From a checkpoint of a small transformer trained on Wikipedia: 3.44M parameters, a variant of Muon for these matrices.
MLP neurons of a small language model. Each row is named by its layer, matrix (up: input weights) and neuron, and shows model dimensions 32-159. Each number is 500 + 25 x the weight over its row's rms, rounded and kept within 0 to 999. Numbers have three digits each.
After each neuron's rows, "fires on" lists the tokens most often at its 100 highest values on Wikipedia text that the model never trained on.

L2.up16:510517542550536504475496490482507524501492504493479517501503507522464527487491504506520489462483478458554507487515506545496471470484518498472505501483501471504473512508489446502481532451538503535509448509532491493489493519560546534510496480499486513505506453491493504528486508476543510501508478479538524483539457536499508499528520513459443465431478524517501508493525512489515515498474
fires on: " as", "ab", "as", " –"

L2.up320:516439514520509462542462488498528494478529507475495526479508489550512522460488510494503488472529496501509482509514508472504488486507480549453464486507487490503528472513441508499537512499499514502501520501480514462562476539461494505496491542524474501511471428506488474520548502495511502533507505500534461460531491489517476505478463497530495478545512485500525531497505550499535459527484
fires on: " l", " con", " part", " sett", " is", " oper"

L6.up209:495513451509507554446479479488521497539493500511537513482499508449472477511540495465492513520455526526499528509493479508501456498487508502509499535485480526534456501547515486486488479508538480503514482453482497477465542524495472520468494485513478532509525502499524511483489594499482513488532478526489559518510490483470521532501496488452503505498524564519514497494508489555471469523516
fires on: "ad", " Med", " ind", "d", " Ind", "ra"

L2.up575:495509463485498503554572542523499505496491501485496531482514499504529503522494496472476449529536498521522487496499517527480514520487502533498467507510542480491466448475524489496503521561451478467454550494448520498498537517492497514499472481532483525524496473479514456472497481462512509478470508521490501429510503496491488500467486511501535494494487482468484551475492514508513500513483
fires on: " was", " for", " also", "=="

L2.up428:490515479480507485498501510517465512487523519493549484472451474487494490505480517541494539494518547514432465523527465503494504524504515507496539463545492478497535489519525483517475525499462519532490486458537491524488540498501541484449515489499470469528489480520543422469533497495526469437507475434508517500500498479501473498511537513502467513524522504498477525505489517507476505526467
fires on: " such", " of", "es", " include", "ide", "on"

L2.up545:521502500503522512536495543498465536471504523501532484492514486492500493485507477551508473520508556477478525535523472479447476507477504487480479470505518476536490499517513478525501510478506513508487532478505510514565463529528525497495487496451479485515512495482517488470515462526554468506488503536480537467556498513507479494480439543456482486488434496510474533500500456485503526464518
fires on: " f", " surv", " incre", " dest", " com", " un"

L2.up282:542534469463490495513482494472483485485462473542486501482483466525451540474490434523486527492532542504493552473492499484514494490518463484485511486507525538495510519486490518510516461519531472466476514465539513508534491508457528545520469505530474490491498542504487497518490511502437493543499540531489501475497514505513519499475546465542484533459516513489506526440493505505484541495514
fires on: "D", "ast", "k", "arm", "t", "ill"

L2.up504:506501494508517530518516524479552581468488498496491472470529480453528561551463466494506518471503511478512493573493496470465495501486464504503502495516530525519497524497496480467516480504521502486501491513544470516493471490482519505504506433476552518518532496481509504477461469501508551500504489484526488505536505505467497509533500503468463540501430499502502499487475457532513510464540
fires on: " c", " l", " reg", "im", "R", "r"

L2.up26:451527529493509479531477443516453545465473482486545473497487487488533512485530523499518508476462511522526532538528495509510496484535452451499463496500500487539491500502507539495451500472565529493482513492497487481532491459499553530521497504493501510476514521468494487479501487526507494503547497532474512455447492505492501489526521499478485474526457453488534506486479531485486498531535
fires on: "um", " Party", "ist", "ust", "ad", "alth"

L2.up438:501507484492480503531523490495511471509492493460536462487460508504480516512485536469522512457520517436487486510505475504459525541517504499500486524499455489505525490501495483511483508507497500462494469549466488477442512527500487449503477509499523453474519506482481506469492490509530521493546504528488512520459522497514457514534495502484508541510532513573497494546513491472544478504504
fires on: " and", ";", " or", " |\n", " County", "e"

L6.up20:455506512514489443519510486537479505520473496464514494469497517524502580480508484528502511499481485520529497492499447448516491494497538544506486549498458496484495481474529474464538502492452482507502556483507487551486534521548517504440503521499496517523481505434529491522531531491485532506522490507462504530502519522503534487492506531529482507522492477519492449479546440472502513482506
fires on: " A", " G", "\n", "i", "ini", " Pri"

L6.up203:478504496503481500506435476517511536491529530490503523503489546469482513546474477478512489499475499463473527519491507507505480494492517460486516479526511491484517483481470513484492522474517516508530499520533531484447515488482506530466476490519500515484511444494502483534543498470455514518484463539493485510476544547486542491521486568486494565514492513510538505462498485480545483505509
fires on: "ian", " Japanese", "born", " Spanish", "ish", "i"

L2.up77:524507487457443508499490447565480474431501532485474526477518450458516480496516512501492528487495477517510550515478482502507535459481512519540482506563506514523501490526503501518493487493525513505523474522482512523499540494486511525513497464521447516490493517479486519503497535547485453515504550477511500472476506481490462512509504508503481492523532513504509508511495505454479524505464
fires on: " ", "ark", "-", "ur"

L2.up499:512469499529461509556473473484508524504496526498481520478470502498531493511517491529485476506517469445500498479487430517546491526502471515483488551561484506509538464482529491476445507526516464474481471496503500471511506500506506488548516493517483519485497515521471480499534541480502502522528510507432518479480508493461504470483547463503555489524491443523487527538551491493485538526479
fires on: "c", "ra", "oc", "am", "^{", " was"

L6.up352:475495510511519511498521469508492542524503521494483487477483491486460514486456501508512511498472511471475537495486482498462487512475530471509542516535479491513502497524496462545474518504528512461503495501505473492554460564487510428527502492530514525529479468445491464514543532481469483521547475490449506478493525504535520529452499529500485516516528484564452534511503472531500500506469
fires on: " F", " w", " ref", "f", " ", "F"

L2.up225:525538523484477536480494491492468518444536531491537454527522492522484532468517458463527493518540469525495524481477498472514441491516481508495520533519506493508495505517463473473524485505498549509517523529513494489515513526537495429512530493510493506493457575494463492519486533469476517459508503479466516484507485537468480554460511511545510487527538526513489479495496492464500513478526
fires on: " C", " inv", "gr", "c", "art", "et"

L2.up608:546496471452503476503473470538476469530518501537497506567490553494527448492505505493475526492485491528531518516499505507490513509491498478499555530486475503513523526538483521491519450529508517484510542528448523450489526486481528499482502546490540501514475514501506491462502512480502509495467470493491488515491478520527515499510509469507518539529470483485515458494518487519507444495483
fires on: " with", "it", "D", "2", "im", "T"

L2.up344:534474521502497503502512555518489517467501554498518492477463467529503522507493502480504482500535489526491456490452477546530497470510492474450514512493491506582510518491530462492481540534522502494501460495495547535527496474513523510490500489495502513489515488534509487491548484464454506507533477470517521472456502477501472532512500479479476528502525489534452568443531456501489527496496
fires on: " time", " t", " was", " result", " th"

L2.up286:499554473473513501498476507512514490481520495510508525497504496489529518502518502504485508480499533498477527496476476490522521503508544453485500470515500497513513508500519498493543495510540509482513448533511520545497473512483473490497484508481491497494497557495540472538504527494461496492532482511445533496480484540515472484526527485488412498502439488493531474444514475470495523487537
fires on: "p", "v", " incre", " lim", "im"

L6.up213:465566482481466495481468442512502526469451526501468484472480545485497533538490544536511479534489519524502487470483513516523462520470468514495479517512515485488478471527511537483512517521534487483471499537542517507557452498538473505524481498509533453472528514513479501527518496492473500477482504467458499499489486537501494503506496508526465474502500514449544523489530497490512497499521
fires on: "i", " the", "it", "E"

L6.up282:452496523564498498519493534516497505492497477472482455519513525486513524499535464498472450537537475522553493497515517493517501543485512532505472484500521553489526470500511500424431471481533504528513450518496482494537501512489514550501467500491477502517487491501519487496547443506486451497499484523477510508521477506468495500446503493519474501508493538508543544478503460515505488452496
fires on: " ", "i", "–", "ik", "it"

L2.up219:549459487498521487531438544463496526490480472499496495516484501502495536505522533445496532519482508531532511467496515539484505494523513464521529519518485476542514445468473480501473536521498507522509491476516505492523460501486477493502509549450451500521503464504506487501478503519518493497526518498471472456470527496496522463434523491498461494551535509488513544492442532514457519561489
fires on: " ", "act", " Year", " March", "age", "ase"

L2.up325:490467509485518459498477443483504470522477479485461493539515509467501543515522486464504517499511539520498536512532487494472501527486498521515500513537501485474489485500492471519455503499484474527559498569501515498484478464500507467477489513555500487473522492489500484467521505554512532479506521493481491456526505534464504528547501480466458480517542528528463522522479564522504507498516
fires on: " sh", " d", " ro", "omet"

L2.up475:485529476528500528486509474513468494521520490506514509529514492501525486493484468484512504513507555537507463490498506489535495484501431488513512467508450510512523525548493513489504479475538515502453507518461540519521491538518503469484546487489476509508444484448480470510499517489450483514493523470450562514510538510517482527528538502467485504546501479506489554504465506493473507510469
fires on: " to", " W", " home", " F", "cl", " two"

L2.up417:477484495500484482463515518522510501480534463545551505526495462512450486526503449501484478491515487496494496492528522513523533462488559524510484485510518499517510504483510497506497462512517464548498488476531514494467475544533531512484530466497499437488437513487511505550529482506500469541473530421496486510514535517459524476497481472527511517515463509473497526476542484460485471506498
fires on: " at", " H", " L", "ple", " Che"

L2.up638:467550504452490454537510545544516514486523496508522498476511533526515478437511508515477545516470498508506504470520530490496492475494487477500513515470467499537478531483509483517531568496526502472506488501490521516549515472525485495517471462512466533490529492501505489536505501474494550522474511468522450472505466531462525528469501519473514518502489530521512500496499458481542486536477
fires on: "au", "olog", "te", "hes", "yl", "y"

L6.up516:517500526493498482513478510501470474474488471443457496501483501485498514517502500530478532499540501509458502512495507507522525457509462435467482524508484517530478472490485493517526457502487460514495530501502466490496451518527467479515525508530483478477487550524509491491503540478535493532459469454492537499501489499524476529524519514505457508459486517533507501511460500520490469484472
fires on: "us", "iss", "str", " Pl", "uss", "os"

L6.up456:523479530540501509515510463497511494507464452485508493515512418497493497502506475510493480527438511487486484546518493526529477467468499512509549484553477504478495512500529541480505483485493498500495485539535471506499517459525500508492516510517505481471507504508525474523516524520534495495499538494446504502525492470485479498522565502433524506544507507491524505512493483490504449569480
fires on: " d", "C", "-C", " trans", " disc", "-s"

L6.up79:474440502565468489490487505498505488524523503467504467510458526501524518496514493503497466537487511498490469513462520524537524466500497535561478478468479491545545460484524518496495477470537485507439483517523502495501519504462538480467488497479518526477504501488519482484492499522476475489468475488495494502510489542517521507491489417494495480501521496531464495492507496523513480487442
fires on: " In", "In", " At", "1", " "